{
  "d_mlp": 768,
  "norm": "layernorm",
  "attn_scale": 0.125
}
MLP neurons of a small language model. Each row is named by its layer, matrix (down: output weights) and neuron, and shows model dimensions 0-191. Each number is 128 + 24 x the weight over its row's rms, rounded and kept within 0 to 255. Numbers have three digits each.
After each neuron's rows, "fires before" lists the tokens most often just after its 100 highest values on Wikipedia text that the model never trained on.

L6.down74:137113119093157143147141108129150135137156126120140138144140104104092140126145138081072189105144084120149153139171132167143176069123104139135108137140175153160105140115123124141132123121105154150104146115118116144128142132132129118110130097107124157191144119128103161083069132153147132118088112142079135122127194082131081142082132132089124110090076142119154097137105116094086134107131143094142146122171127132165097161137140151125142105142131124115149131110102109149161150148146154141118120137138130110121092131159114131124080119147131125163135106118140164159142137124108125093
fires before: ".", " |", "–", " |\n", "1", "10"

L9.down523:131153114127096132125079148109132072105129139112103128116134199114122120168118151093177106107116154150096068131160150164115110118123080128102152130125136119153129116110179120120143116086104136086139097109149116097137112133104156103133126134088155127124102149139146136140130162119130172133110168112146102146138106148084136167111118148087130109081108120129140155160126136156132138118142144114119067153141148171146104127155137109115110181148140136078121078160122149127145136100135172153125112119131151156124133136147119177099146114094130080131149118110115154137156104152144097128
fires before: " ", ".", "at", "v"

L2.down304:110098113136159135108121155135131099173181136136097155090124141114140147150135103102167138121140148140135121128128077118119088133160094124115084148126150101128137215134145169122118157185105126101119179128124108126132118148099121108133106113201118112118132123168134096079131113070145133126124110148157141100111114113151143090158112092135117115103156145079157118102116143094113150118109123088130128138137155102124123099149137126095110126124142172133156100125171119140152127167128148145175115118126108152117130130161117151116121130116113117149120143134110193108177120136103115103
fires before: "-", "|", " "

L4.down287:155104112130107141129143139098146091103128134112151123182139130111140132177108180100137147120139099174106124135135110124122153112141148155147155131121099121102149158084149149124106114145144126123123137127118099115171122125111092141140085080086143115137086138147150152108128142167144150138153120097054090125092155104130140121178133142172128085152173141151147162140115150140126129119145139092135086084118100140090122108141095095139100134140136171119130129111154093116142145126125095072103102136161125100135112152143109135137133097121128141125125123133118131105204154121099073141
fires before: " |", ")", " (", " ", "|", " |\n"

L6.down613:078112122125130146124145133135125135119184127133151150123123090146083155136147127124117172117137081117151111125148135137123159148104115101119107091137171134134119136126095114139145087128123130116132157112119106175117126172129163129116156067121112105143133140125131147088144167164169126119112103148097094102130141123114071092133136098118173105124107125129177126114155138132112168115085171121133093092119134106128162140154138101156149130120096136144131088140137099083128151182148123157149110148121139141126093120148079119128105113150147112163106132106083159104161135206121147126
fires before: " |\n", " |", "–", "|"

L4.down656:114150138162155172127089105062144153101148107122114153119172120123133150122093087122162102149116123101124076196104093098130160136087146134095158092120153181153139129133091166149139140097141114131137151172133110093128152120131131157133117119134136114109110105128111145121157113107157142121131180134157112143146158124141116159127136158123105111095116103076141120152133110116128113123125134123080172119128106145131086141153167096130127105126132126144089122105101147108087141156137073120120095151100099124128106145118124116129101152163137136122129150194133126146156173108121150123
fires before: ".", ",", " and", ".\n\n"

L4.down117:104128159122163090146126131136162103089162152118169114131113153131121143144098125121130107105151135110097134146119154142101125105152146089123128074097137116125107152116104164165157131102152161173152082162108132109099111144071173147129109142130194101134137100143155119076140144110089158140089129147157153125148150135137128111120104150160112121105151093123121165154159163141116118136107078143165149103165109099150110119133137108110108075090139151123165131141131147142153148115092121141128076133117149128128131131148106088119127106124122101099096117157143144142065120158130122133
fires before: " ", " P", "|", " G"

L4.down38:153069137080118123160150152124115145143127111126096138135128145129168070121184080092077111093146108149139136100143124111126108162143115154097157155158104150127129169157117159130136112124165119096095157117134170141155123121144142132153064142122155127109141156097105130124109124155139138105103116127147084132120139099191161167121118125124158148152108141136133077097130130117115155095143130117113134114102125132137151124135131094121100112143130094151113135072133112130105178167124111120164127126128117091111128119147110136165124124122139114174146129141088121095200107156113133126
fires before: "-", "|", "|---|---|---|---"

L6.down482:117113121107135141107157111114169128134186112147153132122124150092103125114126130098097166150128142113163109161148147095113118187092101130112142156137134122166082150111105103142099117110098156096189170136102113155107150135095133111116142077117122105114138127141101148114168137124135206114047079132113167098110099132114089118146110087137132116120119125133143145117136130120111133153102143096156134134118135136117160161168143152141081132147129171111088131159116116143169169156125109113129117100143162144119125108152117108143134129146106132116119153139128139084165139138136131099
fires before: ".", " |", ";", ","

L4.down73:103094132125107139133142134124127106121150163116152120101151076139123140137116159121112123163131123162124128139119157099128147113112151106100138088132124103143109096109120160098095119132152170165156102118151088139141101100131115155154143138160081145113123063133150145141154145142125157120162116125147108119160081160103136182136128095131124115135116187133146111137088184147122091128148105069108102147125097155132091129153158139163133137157104121138137107111109124123148109141143137130084065121136161106127089168104104106099107142183131150152117162135154070133136113131131141147
fires before: "20", " |", "19", "17"

L4.down34:154149145146151116109138118101137104183177160111127146152134193133128110148102102105161122164130113095127089095150152104122141119124124144129112174149132114130132129106160087151155099116178115118104148095157118138078133140142143130102106071156123142164129149183151118102161095145125159151094107112119127160129120147146113118121149155141179087121109090128152148124125092128115135095118145128146125118145155108127097138116189121143145120128103128136145119131084127147097150122170104121126071145075107131143092139138064106119103136124116152157119159095088132132120107132133113130
fires before: " |", "G", " |\n", " G", "A"

L3.down550:127160142105163127113131096109127118104168135133111105108103086114128123135138154133070093142132127123098191148143128078109093099145120101142108149129121138156175116134157122177131100097145098137081140146147124153151122146117108159136111081132114101160113139154127134149129168136134125156101192146147104126170123110125126100101133124181115151123166154124117134140123134122172127071106101164155143106126158120124171104164090145134136092103076149145157107132106113122147133143131074151109137107137094139121122096098137153125116101131122108174102178143116148131109114109144140153
fires before: " ", " |", ";", " —"

L9.down187:132143165139158081169134115127147129156159115152127119109115126153125148125122099090138113112109093123076134134120105068140110133099138118089145128136159144167179189103129118126121136116167141096106130129134152112086139120153125107141124089099159105133117106100110114094116138101114126120136149138114114130136136159133087163145071154134093123179136132120180133124066138092161140119123114105141135161113128190137154110082145181130095121109154129132144159147102096125149064120171109134095168108114126141138114110148120130138140135139108150139145090133158163131150108151117119144
fires before: "19", " is", "born", " was", " in", "20"

L4.down138:136114146138131076134133109126152134130127142141136125152086132139091147177125110141129119158130151132113146143118134101112101145131138136117097110126146132188109156114101136145100147113168082117121096092116114121135114115093158173121145144127133110115108092154131156131167158114120135093135145172135150095151121152153149117127080141147094146170168141192129115126158102103112169114108125130111135100092095115105126151110136053101128160103139120106091138139172145077115139097079153091144125115119134134119120144148120100134140112127118156184142123093188141088146104139172142138
fires before: " |", " |\n", " ", " J"

L4.down240:134096083141098113147123139135123098120151147142122125122140158130152116129123159109138109132124119118123083200150098125111132131149145127095149165148097100118124116150097134105142076165126160108103171166142125099106120161148130116136105114136169098156124174114066083106110141173131115139094128120100099158116175147147137139148124099071132076124160111115135136127132142121095158134157172110121162120122086091105162117141120136127111101127146113115118165139130163150142130151188104183130131131099103115138147170135098097089124135099115128118135144154092128125132111167116157122
fires before: ",", ".", ".\n\n", " to", " and"

L4.down229:144153112110128140124130118166131094172131124086100111110130070126118114117125168120107145116138111166108113100147156095108129131112119117110163153137147146128098079092173120162083118133124132159113180115116174181136131106156120142129104111163104116132142137171078129166092128122127139119120153137140105111140098094164129093124166162148136120122156139110158114095148110133095081105124145117144169091139155172100152112107113126111132070146146165121129147087134128146132120123124155108123148123137112125151166134131143159088117087136138095138126091118117116151106144105180187139
fires before: " |", " ", " |\n", ",", " ("

L6.down500:112124143138108116107122151137139130139148164165205165098105154107104110125130127121116155116115103148152111107099103109112137112112130089147111141129131125170098131126147132126119141133163107091126134096169092135114122130139113111112136115126134123119100098135101122140095112121117186166105115181104149147107121113133120110162111144095119087133159133150152135119137152152122121077124123089109166158129112166195179109101101143167139108128132119084100127164137108153109131172128144117133084141125147138165140162153146099098148120154078101074112122144127190148148128136125168098
fires before: " ", " —", " |\n", " Re", " L"

L9.down426:137139144106117131128122170118141136125137150110134117119124129131129139136139105118106153127152121114110125120113114109141128123134118156118148142122119114104136114116187121114099120144133150180119105105135255159161142127140140120112106137136165135116143123142103063136000136139123139147145100125117122144124120165117129145118153113137146128115113102121145115138125146096128134135110132110149131113156147126110149118136135135141126101105104131161115127115132102133147112120136141110113138148137112099125146134109135128135145137129131099095120143110109106132110116175145133160
fires before: "==", "The", "On", "In", "===", "M"

L4.down487:106124107135130117123146103095148150119118111166170126125121121156124122128109105128221162115122114134113126136140120103120102117140148148112076102094123111166134079143100112120142093117133120138120108121105070121098115128096180163114123127148154137135142125156165173059227139178135116138116158132139135156117153091125134122128093124118098127122175127117146145114125128134074127093119121132126140113124173134142141135146134126119139138130158120130109112148168122150138129122125150147103139086147172100149129106112076147107122143122121098120141162114155138124119096176153138089
fires before: "|", "-", "l"

L6.down19:166153121170136136150114118072131126133111123141128131142126108135124064104103167135109126132122117156156091133128091115143124123165146136117134155151133135159131136152106128141129123125090157130117133168146122152083138149104120159103100099100135114120115111149140115105124071170148144120131131066153190128068142123124129092153160142150144107114092137118168154114088144131145135132107119128098110139105130114135115175138120137097157147115157088093136127141113167106171150112109167146097189143127166176155110124112100125130117120089113145134160145131111151069113116075108122127
fires before: " |", " \"", ".", "C", "F", "ri"

L4.down510:132119126061154152140157147124127100097189141148161116083132150128160172139149144125102128112129112102135186148124093098164109086189155161128104134107110095161157143160133126102142097122179137145129127135150117112103169131145113116117149131112115147179112145108129100119153123114149131146119118114112162137165117093145136124103114126145124133106066106131135119164170124137134122096064138097116148136127130113147120139132143095126126092132109167132124109133131085146151067164142092107142107095128102136114142114148123121092125130133087095117117165165146140146103115171115114110
fires before: " |", "|", " |\n", " "

L4.down538:136168119104163120179131107131116150131140165133134114086122149136117142159164137105119111167132114075104131106103137118118114103128153124125126128123159170131138140095110185133148116114146123127089168118095147106055160123164116175154117158171115140175125106150087118130133117148093146138112142135132160143130129068130109125082146107124138171099139128103111146091107171126109140105156120087124150104162089100122142121099103098120103119141104143143130126121134095125122194123145120129147159090148110102147134128170117142122125166140143140112151078115156116128127079138121171107
fires before: " was", " is", " are", " were", " would"

L4.down721:135117135148161070110114111121142091119171113141179150122149147113137122154159085127150117144131179142154135077130155121066115121089126139122083134120117099148151125127117101058098127096143138098127118139138068142168160136141093138121137153107145102145166163097120132114164100112101130155131152107115115081142118138146168153122136151184120135133166127161173107100129131124117138143172122130115098125123108097127115151136139133110122114125117118135165095124148131097132183097088116131119145137092123123113142139161109143129129130087132161098157126142180132101164113119107094117
fires before: " |", "0", "1", "2", "3", "5"

L3.down217:115099155158102127084151122129124168156161125119165104100134150116084165119146110111135126134128122103106075156159113128116094129147105133156126078140131144135117070147193168101169119119156059148164133133136123111103089142122109153120106126147115116104147127112086158121146113144136123118109146131096129149142156155143137147134133159097150162151141093122155106124108091117099081170135148143183115121099125119131121156116133129103125175133166107181134146105113137113139071092127134100136136127159123146121146069097119102177141110135125117129122113133130128151144133151123168118
fires before: " |", "–", " |\n", "."

L6.down481:125137178121126136167125096140158133130129110100133124136107118153072139146129147114144147134119092097149117135136126093156149106140122112104129090157160097126151141159092140131081102124137165124131103097095142144051159131119128190163125114123137077134130148115138125111129094134130141152150115159133132106158142123127075106132123165148129166171161152158147102125101112085111170103155107093147099088167117111139097128173130144149148117095133189129116164138118154094163119145108134113143140152113124127126108076143104129145122096138125143123143126102131171074153109136095141120
fires before: " |", ")", " |\n", "E"

L2.down587:099106114137134155149133119135111125129079131141124122112147110123144145126126128111129133147141117151148101128100136100136139105080127129133121137145153137141105142111124126141101121154114090135139108098116041159141164123114141096104156154166129142134138128150150131128255114143122108128156149114146117164171145119113094133132131111172106132023152134121148087120128097113123117093119151123153117111119101128122135125142144156167151108140118152113156084171122160140103123141161129148150123142118141139094109134093122101092130155150119087125141149140150131134133132130109134104
fires before: " ", " in"

L6.down146:131101150114107094145140128157150112160113164143180169148133080110160132102126134135128169142138134133121142077134117176128117120126126177110118110127166123134120143154125098104128129115134143167189133129129118125116145122088132094111182102143113152142095094169122120136101096115116131131156067112055130110075104105140078121138115131116151127139182154122111092139105106120156158122114154127139114156127074162134135138098121123125139137138118106160085090156138122137139116148131106137077132133162121116110155110120171144115162102113063141143129116139111137144125125145114160161
fires before: " a", "born", " an", " ", "id", "earch"

L6.down333:123137095102090130123115147144135116104154129130160129143104189155138140136146071123113134126150143169159107175102104173139100127139129160094125172170115108119142149121111130114090106057116099082111150107129144120130156165125110139154137109118103157150155157110106112137129132164119103141127108094114082124153128088151141125143134112139113114117116125142151134133153106137091187136113145153137074103125124133081125126131118125134122157125182119128135153109128123135127145138140107116096137191191113118097090123175143109110167077123134125129111118111112112093123141153171096111
fires before: " "

L3.down155:129132138114181146115132196140141136126109121134137104146129139130121145149126137142103105140138153140135185126147137087091125097112111178112105090137160123134120128118160135086136106151132132105125153107126072096112070155101097138134121145144105186130140094138099099128116162108121084146150115155120127149155157134130168136088124149129141141137147100126100118113098113134146124148113115133141127137079153107093124180138109175094139108105090156127116149131198100108107110126166107155133101138144157089133185077138154130127116153143106126119176091108133151122133155112111142116
fires before: "-", "|", "===", "A", "The", "F"

L4.down145:175116168117141112150157129115117142133122067141154073158121129147128137152144139130138149118112145127110110112058121179188131129098105166105130110126146168155124138131168103157132093118137110114129062130110139114111141123171138123100169117126118123183107118117128131129140124145166134086138162163109116124115134183103121108119180115131127096098117084129145136127153115132112132064121106125151122133146104117107117130143147109120122103105076120153151112156152148137145093115075115117125190095105152125128128118110158110170158115119141094128166133162145109123149144109115133133
fires before: " |", ".", " -", ":", "–", " "

L3.down631:092131146116105118156105182130116119098136150129094121098117118137127109099148115151117086111127121161136129127121117100135127129139114091107094138130164112161100112099119104091125152168153135206109136151128119143105173127121152099116129120180115171178143110124123110128125163127136120168195147134106131178121159120127152149117135101138123151088131124135160143096114085127152117087142144131167135106107122133140151064095186135121159130136099122097160073131128139151089114178121113136139114184134133120141142101126138104123148124130106150151182098101106110138126137110119132139
fires before: " ", "19", "20"

L4.down333:096153121123166145137154161098138105150138125090128100071115171189093124154136116155161116114132149132146106125088118150140139161142114134097102106136125119111145143101141103111123134095090148152149075108124128145127105107115115156115098145127097114177133179120123107172115129168097155134118144132177136114152136123129150100131115136134078103183150108166173148143147160148099156131182133113112086152129083121144096113133103121110091130114156122111153117132091132112123116123085117138113134148105113181115131160114178132082153142083147121135136148113148116120119124095144104133
fires before: "|", " |", ".", "-", " "

L9.down126:113175117129176191112070152128119127132129061111094152182138124134098116117105127119148139124123123113151139146160136136084150159119108059155110131126139112121091135132122101146121140111133124102130120149139119172108070157084141119103169127127120135127129143093113176117123142122153103155107142128122146121136115124132073136109105111145133128101109179091107140123097138147109131168125132105111136133147156132155098118146102121117167149140104147120121089142118128061117129185146113166162091108104136107117149099159135118162115144133133133168099128138147171115151151099159127118
fires before: " |", "7", ";", ":"

L3.down355:109151109135141120154090207103123152169133085154137090104135138118130098157150151142117093107153130116131112138130148129139153150093121144144109114105185119122075174122181128142174116105144132119117157118144104141112141163104106136136133143113091144166152153195100130114117147127139082155108115167160114133163147113106151125137129142113138133112118129089069122118139102129162111139128099187126151143112115103089115144136082135111150106110105088136107154112127118083072140100150116123150126154145147123093143110170128168109116093130147112117112101126112155147111150133131137127
fires before: "-", "|", "The", "A", " ", "P"

L9.down194:134130141113121134129124186127149135119130140124132128115132129130127133127129113130121131130124127126118129119114129121131156133123136124111146126134129120105123099122162131129113129121139129159127109118136255137134137140128139138137119129136155136114121135143100096127000133131127134128133115139117131149131137150136139122102129110127124106126110099127139120138131132113144134139123130112137122136154134134130124135142143136136127115108125140141128128129143095132128118126118144115136118150126122118129128142126130130130129119134124098116118130116121127136119127154127132138
fires before: "==", "In", "The", "On", "===", "M"

L4.down480:147096161123124152129102143118155119105140135129126147103142139149123131103123152146159123148112118098138135123152112110125093074127160118156137106134137120158169134158114159097141100115107131132181095140116127097124160175096120129097095128137157112157126128102160120169130128096138171126163104119107157180101122116132111142174098078150159089135097112110125126129087134100138108122113108128098120139158115109173133132135101132142086079133143163124129108120146090130171093181151128115163113084115141119092081098179111135135141134149130099161149156103108138145188164132093141117
fires before: "|", " ", "|---|\n", "|---|---|---|---", " |"

L4.down575:100161141125116162184118148119121159108153123111102079133128157145087148125126138130198130163094095152132116136114152080101127122145140072110134159163091143140100142133165140125118154114124143111184078130120139141105095079111140166128113161122130130127114125113145139136113126110107105128140120169138158135107069104121119109089117130140104081153139108152172128141169130165108124151142133120119129153116134127170115118154117115135105135125130104099136100108106154149101144174132147120101091137089182145081150126125135121149134159099107129148143121094113151139164137060147136131
fires before: "20", "19", "1", " |", "2", "18"

L4.down259:123134175139154030178123147145141167110101104131121124121107112101100122106117129108139109120136095133188144121126139112119105154138126095123121143133140143105090125123096123148133133120123126152149138122123105157120125150122137151138130148143138114142111054099140170117140108096067102132132111162140146169114112158165139112108146132088127102137148112130150133138119120124121095113105156122126132109131079157190110135127101104130137110110111142137103126139174139162140140183132158130197122178113138144133169153150098115120129131111122134152107105085138114142149082064118121131
fires before: "20", " -", "19", "1", " L", "2"

L4.down557:116134151164108151137134138112126132139185137141099109104119137138093106179155138148176127156128120123097142178130135123168153079142131106143122148150100135095133085095136127104147158157177142114137145136142124074088145131147115154110111063123137126119095101138126129107142121120150134134164110122092102187111134133113128200097127111142118111156110148121136139105115171110111100099133122095113124129142136186121149164105125153117082105109140134152101133154115181127136136122141137115114099091103105160125153086106103122161150148102142143123090137131103140134111118082180105135
fires before: " |", "ased", "el", " |\n", "ase", "s"

L9.down391:135134092142140117153137125100168108162174163128142120118121089090092122115130133124161107139154125146144133142126106149147119107101122090131070112110185106134138117128119129168136128117117106158143129134107155119100143140165123104107153079076140084113173141154132137167101083150132115136139134128136109138095112058089109178176112140136161134118107141151175083130100098120102100142156186093153129152127112105128145123162132135118143139118134130073141130149109143096123153143156124101166159144088107121136120124122129139123128106169111128117122102168142141122142156160137078130
fires before: " ", "19", " in", "18", "14"

L3.down314:122121130117149116154112250154116125171103116152156075115127108136113159132125117138098104152151146152127134121122138110129150140089123124088113101132146117151076153134187111130122142125128153116100148137110106113128131149093133156151133148138125136138185145150090102099099162118143112126108110180153106135121129153127168114095135095159150128157101104092090103113119125125158121163141150160131132148104098106130092136149115164109133104106082123156117133082150093104127106108158129126102113156102154093108126110178122144130114102133140112109102140134123158142138140160109156139
fires before: "The", "|", "===", "-", "==", "A"

L3.down315:136099130067078125178127136130144155122160144101152104146147133124130133116129186126099112121145132128166149153124149071120159097121154179137111129130134116091156126173103136105118108144087176104145140111126146128117138136143150125125108128173117118106112130121111138135098096138135137122092112140137138150098141127076098110128123135138086148120164137104121112155156162152124109135130091123136132094127124167131126102127109183088142138128088133074118127103199112115167084207127161122122129148118113129137129102163079156135138097163138128118144137121161134124130115109111088119
fires before: "|", "-", " "

L4.down154:163140082153102149124143139166121164143097094137144112113097060129128141131099088131142123100118128142125103118107108115136106157087093103132116098150142137141122110135188120159128156127125147137129179121099058140120098148128143142091120130181098151137092141124129103117131124097123101153128148117171072104111109065144112146182086158161125126164130159101182138133121147117111114118105092173142149176149162142125134109139119122105131149127130128135151093121140159140135134160139167153149117125118098162108156116118167140109127123102130111156088134114138124130131129142164154116
fires before: "|", "|\n", "l", "|---|\n"

L2.down596:084162080112181084140144141141120194130143128100139129097122121089160142099135143103169127178116162125119122123117124153128168141126142127088133144154114107143122169151153144110138166113138085125138086112133109132117131130150139120128129158104143107122149102120214093102238160100125107205121138108173165149091142151130136115134113121095107143122129124125154091142144140148121156123142122108115153119103107128128137124145115131126159100101138150127100132144125153124132120136087129163126105131133108145156134161114141124107142144135140142142139117141138100124109115131138103088
fires before: " |", " |\n", "2", "1"

L6.down68:098139118133143103156128185110126145078136114140111128108137132118168121129149082126113094128126113102130151101120127151133128146152117108121150128128123127136121124127102128117129139138117164132142131141092231144117107137101126135125123126188140128131141154135070101147000127115127116136123133139128108155149126143149142101148114094157162112139113110129117101119121104154131142112126102150116094161115087122127122146129172158146135126159117136128108139114145139134112122123129135122098152151119151101121123148094112135132151168105128130143082132121122138149158099144131132151
fires before: "==", "The", "In", "===", "On"

L4.down548:105128111083138140138126237125127158108137111170124106113124143132139100185122127141093125135150149143098123152130138159128177167079088124063123143098121135152142104143161130103126130110133117164102108087094144141117112132147100154103126115136126116126139127112127154063116178139119104148094130121174107108159139153093144128128096118102113116144140169132119114120119131132152131163134131117140131095115135124155100143128103147146089114120068165126119151145126140127155118131157109120137127109086180093095132130155181108116088129153114104142154119149144135159155116122120133129
fires before: "-", "|", "The", "A", "S"

L3.down618:100106155134115108112140172117130119138114129095140130182105110133125159138126109159142110114123105143128142142105134139143102123168166143151096042110126136162108117109122158138140150107122111124119188177148076073146157131105133121137167174149106141115138102133147184092130131113111139140146093134151145133121137100110139117121073121126123138168146140140097124140149095137119164119155101125143133106148113150136126113120123092136134142111162114128133101144131137068125139121139147138163129136094181111141120111107058109123133088109138164176166100144135120121156173119173147108
fires before: " ", " —", " .", " Go", " App"

L6.down161:128100115077084064147162108101121136136164178120176091103119110136154126171148137118157132130139141125110174129093142090117089095130108130124136123141149113145138129104095124111145105163143144189110104123123167071173145148136143149124131131129122134058180092110131120121107154122169174135148164115141097146144112120130125105121148109183104129138102150138116134123125150141083137094121114127154116130145104116120142147134136116094162140111136104163144126119124096162082110105135177123134138131141118111131124089117134133114150130148128124112139147129110100121068128173134179130
fires before: "19", "20", "18", " ", ")"

L4.down477:123137135115173180121132123107101117173131094099141116109093121097104114152133164150112148159104133129157108099132143164116119090122110149148170125120115133112140147111109137154141129148155157129172112141153150145105148150142179153116171141086104080102152089149156104154160104091143079155157110123107105099153127127155113152093121106136163134113120133089144147105156107099125113132144164153109137160111095140128133112146127147154140119113131092165114089130080177143105136134155113145115118145140121090084158087142182091106167106120123119134151136129134098135155130166086100127
fires before: " ", " in", " by", " a", " for"

L6.down130:121091108091128140123154154119131143190180151151103138110119139140077077093139166113151150086131096132134098121126104112096129112142117100077115129131151142163105121112098142118112117115124140093141098122171122104100113113135123136115108109122148134164155115136147104109094124145144165119121125150087156161089142129112081100172109133098134123134178077118128118125108123147112125110160114096132175151142105138153171149123135143158121134135169142107126162139158098144125160152122141134153084147125163130108122154173111135129106137182097120139086107148145146132171180109112150099
fires before: " ", "|", " C", " B"

L9.down532:143129149114115154119129180133136131115115150112112133127130111121139165121147140132120138139125106126134140114107101131129195150131129133120152132158117131098118083144160152120120106134146122151109111152125197127117126140099122162119099130144168131114121102172109104135000096106107155133136082150132160162114112173138158135106142098130135132127140080131133089134126135133133125124128139134145124092138156115148123137144149157137123127135108139126113128135143125129135120155110160123111103135113146093108116128081140105158148129136128116108111141119114128118132111134103129127
fires before: "==", "The", "C", "In", "A", "==="

L4.down536:125109141117130066172093113149139113144101097145145121171106115152158162143143128121101150162137142122160093105131117135151104122172124139127096104125128137133127128120118205142129100132141138090157099149098077127090131138146143127098124158078150125110089097151110117086133152100133117131085153112129141115137163119162129120097131142147105126118153101097097136156154109149093106097131106119130133142116100155154107152102122124106098120136176109139146148132137079101134126167111148137131148150158106147113153111157158090165121176076082168131110134103160127167154097124154124115
fires before: " |", " ", " |\n", " —;"

L4.down133:139171156105164109165149113101099165100147130112133103081130113121132134127168122092153122133122122128116124134114103088102165133125121113140120086130114084138142153104138152152125150091103177171123101136133140158127131135121102135119178119124133121136133110113128127191161164148142182143124104154116131165109151145083103169118170178159088141126118107106140140096163148142133106111137115150131167129161111102127084124147109150117090116115123076101118137123145144144074133134130117107157130132113126136107129144097176152121165134138127130101119177096120127164077088079129112137
fires before: " |", ".", " \"", "|"

L4.down734:141134144127143110149094138103122126105088085113080185114117122160111153125136113140114115124144134127142129150117126122121150107161144146102108136144157097091152120157089136115133124159132139117147102148138109125081202133168089123135139110064121165159131137139117119118139134102139168090152115106115149132132111131129133168105130130153126101095083117140158119113169175136142124065160164150125113113075139169126127144128142130167102101148157121156122125095080126095140135099108132128152128133111111170112159123140130050097130140096158130165133113149160120120141150095119109105
fires before: " |", " |\n", " ", "|", "als", " G"

L6.down227:113140148135126138142121156169120120115123140097130104147091110118115145152116148139121146149125113155129078093181119090144157098097095161128167074144111156155134129118132097138075050136127131158165162124131141112102096153150130111159150112121098109140133149132072139094098147083167128056113133113119108150110119132116120097137132109139119134145086086108139140128165120163138140112164162139139127172132127101128143172166137124142092151107161128132097137165142120112150136173130088135129126135088137134119138097119152101137119116103114147175142143131111163126167148117131153099
fires before: " |", "|", "-", "alth", " |\n"

L4.down639:123093125117123059139107116083146113168160134090165158132094150119096147126154110129118092156142134117107127166130154146124086111117138119108074116142115113150152101100116155102147117112171151118141088129112119148132155139079151114151123133095150163117142162158133130084141163146121172140137127154143123108119135169107132135139098125177135144135130120159103148138180131136127119106099128164141141123128113120169138090119110099139110141116155132125112139107123147061117129114091121117173110166113167113142113122132123090124117110047183164128128103125136134105129145155151080122
fires before: " ", " Go", " G", " P", " App"

L6.down766:120112139143170091172126101128144148125137135120153114113129085138115100140126142134091104154147133100116095150132128110141111115125122125132092075138126138089120082105141157074160147110133120100140122119096091155081123133155153114120122142154120123113123144185100069109151118162124133145164121189135123146118087151140142147121104136129170136134141137101117156143155108141139135151098102134143107095097129111131178157111128143124153160152156129169093170114137129132092152138156149160158086134126098165115113138123161059126118102149113141173068136118116094126172131136144139112
fires before: " |", " App", " Go", "s", " ", " G"

L3.down538:145121117145147146134130157141124111089140116143128122115142071144132144122121135124109135139142191099162130108106110128131109180137150109123151156094135146097100095125137112134109165144092187147144134130118125150123127124124138177090115144163123140145132129126122107148106098131128110125110131133119132094142124108171129103101108168127140099193140146095122109153117162135129072106097157127169163113124060154111103137125082100122165121098133130112131118122064136169120160096108154144095153112148135141162114168112125160114122144102181095164105089112125142139075101153113140127
fires before: " ", " |", " (", " C"

L3.down164:134149126166147146135107163155140131135131154066091139108123109125120132106127160113168127142111127148099119116092092077137134106136126116134133151124126168109149105098117110123122074159130175174119085129173144092118133107114133105127097147103126131134143114159139119142129100125134145147149129137131083165089069140116127115128100157156136125117122129138149138162126146125165143041118136153144145137168172100123117103124140090149136137156098067155176116105081174129095099108140143154147093124147133131114166152089137140122135098117150154145079135139124111136129166122134134116
fires before: "|", "|---|---|---|---"